config.toml
d_model = 512
n_head = 8
norm_place = "pre"
parallel_block = false
init = "normal"
init_std_qkv = 0.0249
init_std_o = 0.00556
init_std_up = 0.0249
beta1 = 0.9
beta2 = 0.99
grad_clip = 1.0
warmup_steps = 294
schedule = "wsd"
seq_len = 1024
MLP neurons of a small language model. Each row is named by its layer, matrix (up: input weights; down: output weights) and neuron, and shows model dimensions 80-207. Each number is 128 + 24 x the weight over its row's rms, rounded and kept within 0 to 255.
Before each neuron's rows, "fires on" lists the tokens most often at its 100 highest values on Wikipedia text that the model never trained on.

fires on: "h", " United", "c", "ch", "ar"
L3.up820 [144 131  95 126 131 104 153 158 134 130  75 173 142 134  61 167 102 145 149 120 130 129 150 104  99 137 127 159 118 147 131 120  88 105 139 104  92 110  59  74 126 156 151 131 157 156 209 117 109  79  97  93 118 112 126 161  57 127  89 134 119 198 124 110 114 121 178 107  76 162 134 104 139 119 125 131 123 154 121 121 148 143 147 141 140 129 116 133 157 131 124 111 102 153 134 156 131 133 151 152 141  70  90 142 131  94 109 122 109 105  74 135 133 134 166 154 160 128 106 126 136 139 149 136 137 171 113 142]
L3.down820 [139 129 136 106 134 133 117 106 150 145 160  87 101 137 162 124 105 105 106 129 135 143 138 145 133 106 119  75 153 123 121 120 177 169 141 164 142 123 187 155 120 125 128 124 135 101  83 139 126 172 119 102 135 141  90 123 178 100 136  86 144  72 142 146 142 159  62 115 220 101 109 176 127 108 139 149 160  86 122 133 125 106  97 131 118 126 120 121 125 125 163 131 157 115 130 146 129 147 128 114 115 183 148 131  79 146 159 127 119 171 169 167 120 143  78 122 117 111 152 143 152  97  92 133 103 101 158 127]

fires on: " ", " Court", " Ar"
L5.up992 [127 185 146 186  98 162 114 102 188 126 124 118 168 148 156 106 141 129 151  95 155 128  74  50 153 137 116 131 147 147 145 106 125 133 134 196 126 154 147  71 142  71  97 140 104 119 112 117 183 135 132 111 137 140 122 155  91 199 156 115 162 106 118 129 131 127 122 123 110 125 139 129 151 152 116 141 110 127 120  79 173 125 127 149 151 155 118 125 161 125 154 122 106 150  93 155 155 143 128 108 119 130 130 108  86 143 140  94 123 139 108  95 123 131 139 170  72 147 105 151 157 111 124 145 150  98 123 135]
L5.down992 [160 113 127  84 165 114 154 147 101 123 149 109  83 128 123 143 111 122 152 139 162 124 150 136 117 103 129  96  78  94 139 135 152 157 126 110 145 132 119 147 108 193 136  95 139 169 103 129 101 133 120 191 122 115 116 124 144 106  81 162 104 168 141 123 107 136 160 121 134 117  75 125 108  97 140 156 144 120 143 155 107 110 149 117  96  94  80 101 112 114  96 117 135 104 132  80 129 155 141 160 114 134 136 142 151 128 122 142 151 103 102 122 107 107 131  88 173 125 124 129 109 153 143 119 125 173  68 132]

fires on: "k", "ash", "aw", "b", "ı", " K"
L5.up110 [129 155 136 169 142 171 118 156  93 190 141 131 105 146 126 144 156 107 141 140 139 124 155 140 118  80  92 114 132 112 110 160  79 148 138 153 167 157 102 109 158 144 124  69 149 130 131 124 129 132 144 108 133 135 153  91 138 107  94 142 138 134 142 172  68 119 113 128 172 156 139 131 124 111 141  97 104 140 145 121 124 110 120 139 139 101 109 137 131 129 131 153 113 108 114 116 150 136 180 129  87 153 143 123 108 130 160 127 174 124  64 100 148 104  99 103 138 132 135 127 133 114 129 131 155 129 172 122]
L5.down110 [119 119 130 127 107  78 136 108 190  77  89 143 143 129 118 126 102 139 121 121  98 129 111 107 128 165 135 144 143 166 141 107 166 124 127 116  98 100 165 118 125 117 128 191 111 123  98 103 113 115 104 134 116 148  94 177 119 144 146 125 112 103 128  78 176 174 126 134  77 130 133 139 135 157 133 160  93  94  69 136 121 128 123 123  97 169 154 137 136 111 105  91 141 162 132 140 120 154 109 140 162 100 106  98 131 157 108 128  68 129 185 143 107 156 165 151 105 136 124 155 113 134 120 132  83 111  99 122]

fires on: "th", " Kl", " Bl", "alk", "\""
L3.up1039 [107 108  98 135 107 111 159 124 117 138 118 176 129 147 156 115 148 157 156 116 123 117 106 117 148 136 122 126 149  96 161 105 157 134 141 163 116 138  88 100 123 125  98 179 113 112 129 130 105 142 134 121 153  83 129  96  93 111 126 116 127  90 137 130 100 186 127 124 109 103 101 106 109 101 146 115 133 121 122 117 173 103  90 152 131 173 112 175  84 161 104 102 119 153 122 119 132 111 114 168 151 123 107  96 121  94 129 109 136 127 110 136 166 112 152 127 109 170 140 169 126  68 174 117 126 125 123 106]
L3.down1039 [149 150 136 159 142 157 147 133 123 133 122 102 152  92 125 123 100  93 123 140 121 138 140 106 130 118 135 131  82 152  82 141 128 110  60 127 119  73 136 107 110 134 118  76 117 143  93 100 162  95 102 122 109 133 136 171 144 139 123  96 111 167 122 133 162  69 124 106 128 166 131 123 201 174  97 150 126 126 145 139  79 105 182 125 141 113 135  87 146  56 123 157 177  86 152 153 130 136 143  90 104 142 135 177 129 180 156 130 133 116 114 111  91 133 124 125 130  99 131 104 145 153  95 114 111 112 130 145]

fires on: "on", "ge", "en", "sh", "ch", "ey"
L3.up936 [142 131 146 127 164 131 148 119 119  88 147 139 106 154 113 137 117 134 165  81 125 129 176 109  97 135 136 117 169 117 149 133 151 151 209 133 158 118 126 162  87 165 153 118 159 121 122 151  74 126 154 140  96 121  87 106 146  85 105 154 163 128 124 139 159 133 127 126 111  77 121 111 110  92 125 164 127 152 148 151 112  88 109 110  65 118 132 122  77 126 113 123 148 129 156  92 179 146  87 154 155 146 115  94 166  98 128 143 146  83 153 120 156  90 143  93 165 171 138 102 150 104 115 155 116 136 140 117]
L3.down936 [ 92 110 127 121  76 132 136 129 141 169 132 143 153 122 112 169 134 106  80 163 122 138  90 135 108 113 125 124 131 145 121 126  91  77 104 106 123 127 106  93 157 119 122 101  99 119 149 131 147 100 133 116 144 143 157 136 114 168 143  98 112 143 139 116 111 100 149 121 153 166 127 145 108 141 116  91 134 129 118 105 136 106 113 103 187 144 140 136 143 123 128 101 115 135  89 155 101 104 110 109  99 131 128 136 157 134 110 123 115 154 140 178 103 105 117 104  97  92 117 131 103 131 143 100 111 125 116 141]

fires on: "m", " first", "z", "om", " similar"
L5.up1003 [142 117 113 144 109 129 123 130 136 146 129 129 114 130 108 171  78 128 119 125 113 138 131 126  78 160 121 103 104 171 159 135 149 100 142 112 118 150 119 139  66 158 135 142  85 134 123 150 118 118 143 116 122 115 168 101 115 128 121 121 122  81 137 153  93 141 152 114 105 179 150 126 113 109 134 141 119  76 145 147 115 155 121 133 118 165 106 119 109 125 137 111 124 149 124 154 126 143 151 159 123 152 133 137 153 172 130 102  91 150  95 147 125 112 139 198 160 162 122 116 143 145  96 148 129 130 153  92]
L5.down1003 [115 139 178 104 115  92 127 132 131 112 148  80  98 133 148 116 122 113 120 150 119 144 119 144 140 112  87 177 184 119 107 138 120 109 103 144 122 131 149 111 136 119 119 110 119 148 137 150 172 125 114 123 148 102 149 108 111 163 141 178 120 114 135 110 148  95 128 134 154 115 146 133 167  88  88  98 151 150 135 128 107  90 150 147  99 108 118 152 146 157 135  95 166 130 124 149 144 129 106 114 138 100 153 161 122 120 124  83 165 115 150 108  77 145 113  99 131 136 163 129 139 116 123 136 127 161 146 122]

fires on: "j", " of", "am", " at", " Vik", " attended"
L5.up2022 [ 76 127 119 150 172 131 151 117 150 151 118 112 127 166 135 150 173 136 122 174 147 124 147 133 119 178 137 112 116 116 165 158 147 120 130 107 159  90 168  92 116 144 180 111 148 113  93 125 114  96 134 137 114 135 157 132 125 121  95 142 121 102 123 126 110 140 148 166 145 146 127 133 164 104 119 180 119 108 135 163 144 133 143 131 116 133 147  98 145 177 128  96 156 168 137 155 127 141 133 142 147 126  90 122 136 131 100 125 128 143  72 118  72 111 164 118  99  90 107  81 134 154 140 130 143 161 199 142]
L5.down2022 [160 106 170 113 123 152 129 137 101 116 151 161 144 141 123 133 109 115 136 139 129 147 174  95 145 123 144  86 151 139 122 114 154 117 136 120 168  82 138 145  94 153 114 123 145 131 156 111 134 114 135  86 114  61  89 152 143 139 152 144 128 150 125 155 136 106 118  97 117 166 108  85 129 149 163 128 115 173  69 108 125 144 155 122 134 121 132 142 139 146 119  80 119  97 126 110 128  59 121 128 139 129 151 118 114 100 149 141 115 138 184 104 136 121  91 168  88 125 121 129  77 147 100 110 150 146 100 146]

fires on: "ark", "ing", "ed", " manager", "ak"
L3.up1635 [122 106 106  93 124 136 165 130 106 120  92 140  99 143 119 117 152 124  92 165 157 138 171  97 124 139 129 173 148 120 135 117 135 158  77 116 137 191  53 137 156 125 103 151  91 115 146 135 129 152 119 144 136 129 142  82 140 145  88 133 121 122 114 125 151 130 180 107 137 117 146 165 166  95 145 120  94 133  98  59 129 108 128 137 133 127 111 131 141 120 109 136 103 127  96 123 150 164  89 150 133 139  96  75 140 144 113  84 154 134 141 118 139 149 122 127 107 107 122 149 126 139 151 119 174  94 118 146]
L3.down1635 [120 100 157 151 134 113  80 123 143 130 134 116 157 115  67 157 129 172 129 117 138 128 136 134 159  98 111 104 149 156 105 147 113 104 148 139 123  75 169 127  91 198 156 134 145 130 112 111 143 130 132 118 123 120 144 153 100 122 133 147 125 118 151 109 113 125 128 151 112 141 106 145  97 131 162 134 150 128 139 173 117 138 109 128 115 119 141 145 102 161 128 134 114  96 126  87 118 115 111 110 129 105 160 172 109 100 130 145 103 123 101 113 111 125 151 127 134 150 125 131 108 144 109 172 116 158 157 113]

fires on: " −", "io", "un", "ated", "ya", " himself"
L3.up118 [156 165 160 142 139 133 107 128 118 154 121 138 138 112 113  88 110 118 148 120 121 150 136  91  78 149 163 163 104 115 114 165 136 161 122 116 100  79 135 100 122 196 124 108 134 152 136  65 151 154 131 147 152  89 137 155  98 142 135 105 116  91  97 131 101 175 159 142 144 143 150  95 114 155 126 163 123 112 154 130 146 138 155 130 144 142  94 144 109 126 123 138 138 122 101  73 137 115 155  85 126 118 117  95 121 173 117 120  86 151 131 129 133 197 130 128 105 120 119 129 137 148 160 138 118 122 113 101]
L3.down118 [ 87  87  71 125  90 127 163 162 120  93 141 105 139 141 132 148 151 133 129 137 141  80 117 141 148 106 100 118 147 122 131 118 132 117 158 142 192 165 137 148 120  66 120 143 147 137 140 174  83 135 130  89 136 134 126 109 138 101 123 120 152 138 147 116 142  81 114 123 105  99 106 150 130 111 122  73 148 134 112 138 150 115  87 101 121 107 145 116 131 130 111 116 139 125 160 184 130 130 106 173 127 142 145 164 148  74 148 104 132  99 133 102 150  72 130 133 142 143 124 138 131 112 103  88 149 154 129 161]

fires on: "s", "2", "4", " or", " family"
L5.up1915 [135 125 108 134 126 109 129 147 108  96 122 152 119  98 144 148  95 123  90 101  78 114 133 126 149 162  94 153 120 103 114 132 139 134  92 160 127 166 122 140 113 113 144 147 120 117 102  80 154  92 130 120 155 115 158 127 151 128 105 120 107 121 139  98  90 132 111 149 117 161 146 129 144 148 157 100 117 132 128 134 132 110 122 160 127 138 136  99 114 148 141 126 153 153 143 162 152  90 170 143 116 129 153  99 118 124 188 127 131 142 156  78 120 116 152 127 133 111  99 125 156  81 139 128 156  99 154 115]
L5.down1915 [ 86 151 166 122 152 124  88 129 138 144 111  95 143 130 111  84 161 193 158 149 154 134 134 127 106  93 155 121  85 187 114 124 130 114 144 127 128 127 122 119 119 117 104  91 150 137 172 141  97 132 159 152 158 143 131 123 104 124 143 135 144  99 142 138 109 123 158 120 167  84 115 125 141 137 103 172 164 128 137 133 123 122 150  98 155 136 137 130 131 122 135 114 133  81 130 130  93 168 134  82 146 167 116 145 150 142 107 152 138 116 151 142 127 179 136 123 170  98 125 159  77 168 110 159  94 118  97 159]

fires on: " L", " is", " CD", "1", " was", "E"
L5.up378 [159 157 140 134 120 144 104 125 142 114 146 105 131 132 120 150 145 131 101 103  82 144  95 123 137 101  83 174 125 172 169 100 138  86 142 118  90 141 160  87 115 141 110 159 130 133  98 146  95 134 164 112  90 137 179 152 160 124 113 128 104 120 126 116 158 115 148 179 147 141 150  58 128 171 153 125 149  86  94 152 119 114 105 109 131 120 100 130  76 109 160  73 117 116  88 116 164 110 197 159 123 104 121 119 118 135 146 179 113 153 137 132 141 124 114 141 121 153 129 143  90 118 106 152 115 113 125 105]
L5.down378 [147 114  87 141 127 121 130 124 136 141 169 120 174 104  99 122 123 109  91 129 141 114 153 135 115 101 187 143 132  98 100 151 105 110 106 115 119 132 114 138  94  95 127  73 109 123 123 155 154 185 119 120 176 142 124 126 117 104 142 121 183 126 120 116 105 114 146 109 137 128 140 178 123 110 172 143 119 101 166 128 140 138 150 147 164 118 138 153 191 143 134 166 127 115 143 134 108 103 110  83 146 157 137 156 108 101 127  95 136  92 136  84 119  94 154 162  88 156 126 123 126 103 105 103 131 148 110 150]

fires on: " games", "ies", " after", "ted", "ues", " League"
L3.up1264 [130 142 148 164 131 104 134 164 101 112 129 138 109 144 142 115 136 153 106 149  98 128 109 113 156  65 146 156 148 134 113 147 158 169 102 114 105  93 148 118 102 100 114 126  93 154 121 114 137 153 126 133 131 120 139 108 116 126 119 116 118  86  91 122  84 162 123 130 105 109 122 135 152 146 107 109 118 120 117 109 155 104 124 104  96 125 114 163 113 153  89 146 141  86 144 131  88 133 150 127 137 115 125 130  97 149 157 110  90 127 124 124 151 141 101 100  58 178  92 109 118 137 162 150 164 118 176 131]
L3.down1264 [127 118 157 113 118 166 144 110 101 130 131 160 155 109 113 144 133  85 126 126 148  99 125 169 131 152 111 114  82 140 131  77 113 109 163 168 145 159 114 117 155 164 109 130 152 126 116 128 142 137 121 139 110 119 133 113 115 127 111 144 136 132 155 145 155  57 141 122 130 138  87 106 132 114 129 123 145 159 164 127 127 187 135 149 144 129 125 117 143 100 154  97 131 167  97 142 166 122 128 144 113 150 163 152 158 136 124 145 151 146 123 130 107 124 148 178 149  73 156 135 135 132 112 107 102 118 109  82]

fires on: " w", " time", "field", " W", "ed", "is"
L3.up1663 [ 89  90 115 108 119 150 116 153 139 127 125 122 126 129  70 145 101 179 128 157 147  90 148 142 153 126 130 140 120 147 103 141 110 115 100 156 161 179  99 180 135 102  51 130 140 126 125 107 122 121 133 144 136  89 132 114 126 106 108 171 139 119 140  45 129 133 120  92 133 124 133 106 124 127 134 116  88 101 128 145 136 144 110 146 159 140 116 115 118 117  82 124 120 129 167 102 120 165 142 103 161 120 134 137 126 165  95 118  74 100 121 129 117 136 132 131 125 151  64 122 145 146 130 107 170 158 119 123]
L3.down1663 [151 138 150 166 131 120 129 144 139 119  90 121 117 126 159 134 156 109 108 131 123 148  79 126  92  93 146  89 117 114 134  92 120 133 129  67 106  98 155  90 107 145 188 137 101 145 118 148 121 120 130 113 127 113 114 114 127 153 120 103 100 146 120 164 168 132 121 152 136 131 137 173 149 129  65 115 179 159 121 105 121 114 141 117 107 108 133 125 144 133 151 115 135  94  82 137 139  78 142 141  99 133 121 141 111  98 154 108 158 151 136 154 104 131 157 141 124 111 177 104 106 135 115 140 114 107 138 146]

fires on: "ard", "amp", "ral", "ith", "ings", "ell"
L3.up1496 [156 135 123 128 114 112 127  86 147 135 132 148 116  84 117  88 148 157 145 119  90 117 131 108 118 154 144 128 140 151 131 104 123 140 108 107 153 122 105 110 154 115 146 136 130 166  85 149 159 109 131 128 124  82 113 137 115 135 126 105 119 175 147 119 110 114 104 134 113 128  88 169 129 144 133 147 141 137 156 153 136 125 102 119 127 100 135 158 113 157 137 122  93 156 148 117 130 107  94  89 133 163  87 134 114 109 123 121 105  94 118 198 100 108 143 190 158 111 117  96 170 110 143 141 152 126 132 142]
L3.down1496 [ 91 105 104 134 147 155 134 202 103 131 115 100 135 117 133 190 133 136 116 120 160 140 137 136 133  94 131 127 119 138 134 126 125 108 150 126 122 129 181 131 108 141  88 114 125  81 164 134  96 119 114 138 168 142 142 155 152 111 109 142 139  96 117 162 150 139 140 125 136 121 131 133 162 145 125 129  78 148 108 129 177 141 133 138  89 160 107 122 136 135 103 119 157  81 148 142 143 113 147 150 120 114 131 119 153 146 114 133 118 129 119  85 171 119 153 110  82 166 152 120 120 141 122 115 112 100 101 158]

fires on: "e", "i", "ary", "==\n", "y", " about"
L3.up1970 [120 160  98 117 102 132 146 110  95 124 120 148 147 100 131 146 140 132 139 158 163 126 138 154 121 138 101 114 130 142 161  96 135 132 119 121 140 115 113 104 117 160  77 137 129 118  93 151 128 161 154 180 137 124  99 156 152 134 127 137 116 117  98 103 141 133 138 120 143 109 125 128 111 156 134 115 145 135 124  86 149 151 136 159  90 123 167 137 123 122 172 157  97  98 151 192 116 116  91 120 127 114 103  97 142 128 148 148 121 161  81 171 110 115 143 139 120 118 103  82 161 107 128 109 170 127 102  99]
L3.down1970 [143 107 163 134 177 109 109 152 146 125 121 118 111 153 158 119 128 116 110 101  94 154 114 124 131 160 147 126 123 111 116 163 109 131 149 175 119 154 131 175 138 108 158 114 122 120 138 151 127 121 107  97 129 157 144 124 107 152 128  92 156 138 166 120 102 105 102 129 122 159 109 145 124  92 105 154 141 120 137 145 159  92 125  83 173 137  93 111 116 114 121 113 141 180 118 120 162 156 175 132 135 167 148 170  78 123 135 135 142  83 139  72 160 132 116 110 128 119 163 136  85 142 129 148 148 122 161 163]

fires on: " all", " some", "b", "v", " Yes"
L3.up1061 [115 111  87 131 154 127 121 140 144 152 115 123 109 120 135  94 131 154 128 151  99 128 139 106 116 127 125 131 100  98 161 120 123  69 142 162 146  96 119 121 125 112 119 125 116 140 121 156  78 102  99 143 114 145 136 115 121  69 116 114 120 146 128 129 139 136 135 137 131 132  87 113 161 114 119 148 114 136 126 115 106 112 152 128 101 135 160 128 157 126 117 125 137 123 110 133 135 119 153 136 105 127 145 161 107 149 178 127  80 128 117 153 141 146 119 137 119 140 105 117 171 102 118 160 127 108 125 126]
L3.down1061 [124 130 128 108 123 121  89 107 105  84 141 129 118 123  98 119 119 104 173 104 146 110 163 141 127 131 124 152 156 156  81 127 141 170  87 111 133 122 152 105 134 139 101 126 186 163  96 140 165 152 158 124 145 114  79 149  94 149 121 134 112 126 153 129 115 118 142 157 144 119 136 120  86 119 142 122 168 106 147 118 152 148 105 129 150 117  95 101 109 158 142 124 116 137 167 139 121 150 103  99 184 149 102 144 124 124  93 136 170 128 156  89 114 140 133 130 171 128 122 113 103 157 108 110 123 151 112 109]

fires on: "ings", " Association", "y", "ss", " Church"
L3.up575 [139  71 141 144 146 105 144  87 159 125 132 193 140  97 105 130 142 163 129 118 133 129 100 149 153 145 118 112 137 107 142 104 137  81 110 147 134 109 129 147 132 115 101  99 140  87 164 181 108 156 105  83 104 115 144 138 136 125 126 130  74 121 157 172 106 114 131 114 142 165 142 143 153 107 127 186 173 122 125 141 171 149 137  80 104 101 149 126 119 133 136 134  85 142 121 124 150 118 133 111 116 125 111 155  93 141 160 111 119 149 145 112 100 110 138 162 130 151 116  79 121 112 132 113 158 147 150 159]
L3.down575 [108 182 145 130 140 165 121 150 120 142 101 108 118 147 136  93 136 112 152 121 123 121 140 112 122 130 110 152 104 163 123 108 127 165  96 121 140 133 125 134 121 122 106 131 129 173 137  72 191 144 155 156 145 127 120 119  97 136 117 118 188 138 116 113 118 113 146 103 148  88  81 104 121 130 130  83  93 128 110 103  71 138  95 142 130 148 158 125 117 137 103 108 149 144 135 123  98 143 104 117 135  78 108 126 159 108 136 172 118 120 119 155 167 108 102 109 130 156 122 147 172 144 124 143 104 106 122 137]

fires on: "ar", "-", "m", " ", "h", "-T"
L5.up1861 [ 76 129 154 160  75 146 114 124 135 104 119 206  88 148 128 107 149 121 116 138 145 150 131  83 121  86 110 158 105 134 154 112  94 119 104 137 136 118  98 122 126  82 158 135 174 163 143 157 112 100  99 127 115 139  96 134 161 127 107 159 114  91 119 126 120 138 154 141 139 163 150 152 136 135 150 159 133 118 139 145 128 124  89 147 160 129 127 164 143 125 105 105 160 156 115 158 130 124 105 101 106 138 165 135 138 126 148 157 125 109 113 156 158 110 126 133 132  82 112 119 129 145 127 145 103 164 116 124]
L5.down1861 [141 116 115 145 113  89 137 156 135 149 147  87  74  81  94 113 115 126 164 132 118 118 128 139 114 148 133 122 161 108 100 104 176 106 126 106 110 118 190 116 154 114  84 110 119 124 122 149 135 160 141  99 151 105 153 144 139 141 105 125 196 126 133 101 175 131 124 121 121 118 120 125 139 155 136 132 126 140 145 136 126 137 154 108 150 136 105 123 112 148 143  84 130 140 140  80 128 140 160 154 171 108  69 120 104 149 122 124 121 107 176 157 134 159 140 171 145 167 126 127 143  75 155 129 118  92 113 115]

fires on: " Liga", "el", "est", "own", " away", "===\n\n"
L3.up1336 [ 97 134 127  95 107  92 133 177 102 114 108 125 130 131 145 122 113 152  94 150  96 135 131 124 162  64 174 109 138 117 109 113 132 138 161 100  64 145 136 151 135 166 124 139 128 126 140 108 132  80 141 118 115 137 120 136 122 120 126 136  88  90 157 130 129 119 154 154 103 102 123 145 138  95 121 134 121 159  83 105 109 124 144 106  78 122  85 148 134 141  91 150 167 119 106 128 156 110 170 147 110 153 121 102 114 135 156  92 168 138 122 151 161 126 127 160 142 119 159 124 131 126 121 115 126 136  96 106]
L3.down1336 [125 129 134 155 129 178 119  44 138 120 145 132 134 127 137 144 107 134 172 100 159 144 132 144 129 197  96 139 125 158 159 142 122 108 103 138 181  95 136 103 141  95 147 120 139 144 142 131  98 163 126 114 124 142 130 120 131 109 142 128 188 166 102 124 110 158 110  88 163 138 139 125 141 125 150 126 114 102 169 168 130 153 129 141 153 130 122 117 141 129 181 101  90 131 142 134  97 150  85 116 135 133 121 149 135 110 101 146  67 116 128 118  88 111 142 104 127 142  97 142 114 126 117 126 134 141 152 123]

fires on: "ary", " about", " of", "her", "ness", " days"
L3.up65 [ 98 139 100 109 137  91 172 131 151  90 108  94 109 107 130 129 133 132 123 153 150 131 183  92 159  83 132 121 147  91 123 113 121 126 145 132 158 194 127 141 124 124  85 111  91 125  97 113 141 126 107 153 103 140 111 108 210 150 129 148 159 122 119 124 136 128 139 129 129 152 117 127 114 120 177 146 101  98 110  95 134 149 125 132 110 129  95 139 147 166 135 139 116 105 142 139 116 116 157 110 166  80 117 104 107 123 106  93 128  89 112 175 157 143 132 138 125 109 134  79 115 151 102 123 102 108 103 130]
L3.down65 [165 120 134 128  98 168 105 137 116 162 148 149 122 123 109 159 145 130 132 115 129 110 108 131  82 165 131 126 108 197 131 110 159 132 140 119 117  78 139 144 125 150 184 128 136 152 133 138  78 153 129 101 158  51 167 162  75 116 150  75  97 162 138 113 116 110  99 113 131  95 124 119 153 116  97 129 158 162 141 180 114 131 147 133 132 111 158 127 124  98 151  99 129 163 128 112 130 111 114 114  87 168 144 141 133 140 141 156 124 168 137  84  99 106 133  96 101 148  97 160 143  72 149 117 137 105 151 118]

fires on: " died", " published", "hard", "ological"
L3.up1762 [ 95 159 104  85 132  95 129 159 176 138 115  98 112 108 107  99 142 142 154 115 179 168 144 120 146 118 118 130 103 123 114 117 124 146 125 114 101 150 129 158 117 161 158 123  98 177 120 121 121 144  99 157 144 140 175 131 106 137 111 157 200 103 158 137 132 109 174 112 129 139 133 122 134 135 150 136 109 137 118 130 123 132 130  55 142 164 158 165 111 174 146 114 108 162 101 116 121 139 134 130 144 139 121 134 119 164 152 107 120 184 107 111 139 108 133 162 122 105  95 140 129 162 133 151  87 102 108 110]
L3.down1762 [157 113 159 121  90 157 152  99  96 113 152 209 159 141 132 112  96 154  97 143 111 104 112 117 112 133 145 158 138 142 126 126 136 121 116 152 137 112 122 122 123 118  60 166 156 121 128 137 119 148 130 105  98 148  99  99 165 117 125 113  77 164  85  95 130 176 115 152 120 112 159 128  82 161 147 121 103 128 117 131 127 115 130 159 113  78 108 131 116 102  85  97 186 112 151 131 144 138 135 128 116 109 137 123 109  94 124 162 145  98 144 127 120 148 140 131 165 174 131 134 137 119 150  92 133 153 146 162]

fires on: "ly", "ling", " event", "ange"
L3.up1956 [137 149 170 118 112 144 151 110  92 161 116 121 117  96 132 120 124 112 100 152 125 170 135 163 120 100 122 123 133 136 129 146 159 151 114 113 133 127 113 125 168 129 148 148 143 131 135 153  84 141 152  83 121 108 121 165 145 112 159 121  98 136 118 122 136 131 150  92 168 139  96 144 119 104 161  97 135 159  94 161 124 131  84 121 117 137 154 122  99 147 167 100 139 142 115 107 147 110 145 146 150 139 132 125 118 137 127 125 110 120 141 165 113 125 157  79 101  95 109 133 173 126 134 114 118 151  94 154]
L3.down1956 [145  98  94 135 134 127  74 100 158 126 132 116 130 143 140 116 120 126 153 106 131  83 128 118 154 143 134 139 109 120 141  99 112  78 144 151 138 149 174 155 104 129 109 124 137 136 140 144 186 106 128 159 129 138 121 110 113 148 106 117 172 122 155 162 122  63 136 158 130 141 113  91 150 110 109 153 112  51 160 125 142 151 147 119 148 135 122 113 160  79  90 191  98 119 168 133 151 133  95 123  99 112 144 145 158 126 130  99  98 108 157 110 145 133  83 135 167 175 124 108 104 128 140 134 145 134 148 109]

fires on: " ab", " f", " Ab", " aff", " Final"
L3.up1760 [120 155 100 123 103 139 141 131 141 122  84 102 115 152 112 141  75 118  73 136 139 117 112  88 137 149 106 154 115 108 130 122 113 134 157 115 144 105 127 126 101 141 159 152 107 159 121  87  93 132 147 116  97 127 183 120 164 188 145 109 139  71 142 119 118 130 119 160  93 151 137 149 214 141 152 135 158 158 120 168 136 128 135 140 128 190 138 135 137 128 172 129 129 125  72 133 142 119 123 127  85 107 183 130 107 171 135 162 128  97 115 109 123 155 131 122 114 119 148 138 169 117 109 118  97 122 142  76]
L3.down1760 [146 158 111  95 152 174 124 140 145 105 129 190 144 116  75  81 115 141 154 120 154 129 127 148  98 101 102  71 152 158 137 148  97 105  83 153 121 109 133 146 149 116 154 126 113 116 144 121 179  77 122 153 140 117 119 160  79 136 126 142 134 157 104 131 126 111 127 112 149 115 123 100  89 149 103 123 178 126 115 118  98 103 145 152 135  48 113 141 145 111 101 125  81 130 166 125 150 134 137 148 176 127  45 121 141 112 130 118 164 136 131  97 143 140 153 121 131 170 121 107 106 192 138  93 160 105  99 131]

fires on: " This", "am", "ness", "wich", "ald"
L3.up198 [137 111 127 103 156 164 138 172 120 154 110 162 121 148 139 141 133 113 121  86 131 113 120 137 159 142  90 123 123 112 119 100  99 107 136 159 139 111 136 157 128 129 126 131 148 139 134 103 173  63 127 141 133 126  78 126  98  96 121 136 104 140 142  97 123 141 130  98 156 155 108 140 196 159 122 172 142 126 118 157 179 145 134 129  88 104 142 124 107 121 155 128  78 108 139 110 138 178 158 154 115  95 143 153 101 172 138 135 100 122 132 165  92 153 142 131 103 127  95 140 106  84  96 136 104 108 110 147]
L3.down198 [113 131 125 160  94  52 139  97 137 139 134  64 129 101 121 116 143 145 137 197 114 128 148 126  93 153 166 117 128 151 126 158 184 136 118  76 104 162 146 125 164 123 150 105 132 104 141 140 131 162 146 109  99 103 184 108 161 167 132 117 132 130  74 141 118 159 129 146 101 109 114 115 107  88 127 105 116 121 142  85  81 121 126 106 162 148 127 126 140 131 131 102 182 174 131 140 107 106 117 118 136 152 121 154 155  77 105 101 164 126 142 114 128 129 130 141 156 177 165 116 106 150 145 134 141 168 168  99]

fires on: "over", "vi", "our", "air", " husband", " trains"
L3.up94 [ 97 136 138 103 138 117 144 130 103 164 124 127 140 113  69 148 113 127 156 164 120 117  99 125 135 103 113 120 130 113 154 129 150 134 105 148 130 166 155 157 138 134 138 128 162 142 120  67 161 127 137 181 134  95 136 179  95 177 155 131 157 107 162 164 118 131 134 112 170 145 132  69 130 119 113 146 183  73 157 148 132 145 131 133 112 159 152 120 114  86 157 134 116 157 150 157 139 152 125 191 161  88 136 131 122 114 165 135 120 111 153 123 128 122 178 131 114 146 165 140 150 107 102 161 100 125  80 148]
L3.down94 [148 127 102 125 110 114 145 114 147  99 139 150  90 133 202 105 142 135  86  76 145 158 146 124 124 151 143 118 153 141 114 138 115 119 149  79 137  91 130 124 109 140 117 114 114 128 127 211 115 154 117 118 142 152 130  86 157 102 125 105  96 137 104 128 138 104  93 136 106 102 142 171 140 115 127 139  79 161 102 111 138 119 127 123 148  99 119 131 123 175 139 113 131 105 138  96 115 115 105  71 118 162 120 113 133 143 116  96 130 152 127 142 137 109 100 140 115 104 123 146 107 147 157 145 156 151 162 112]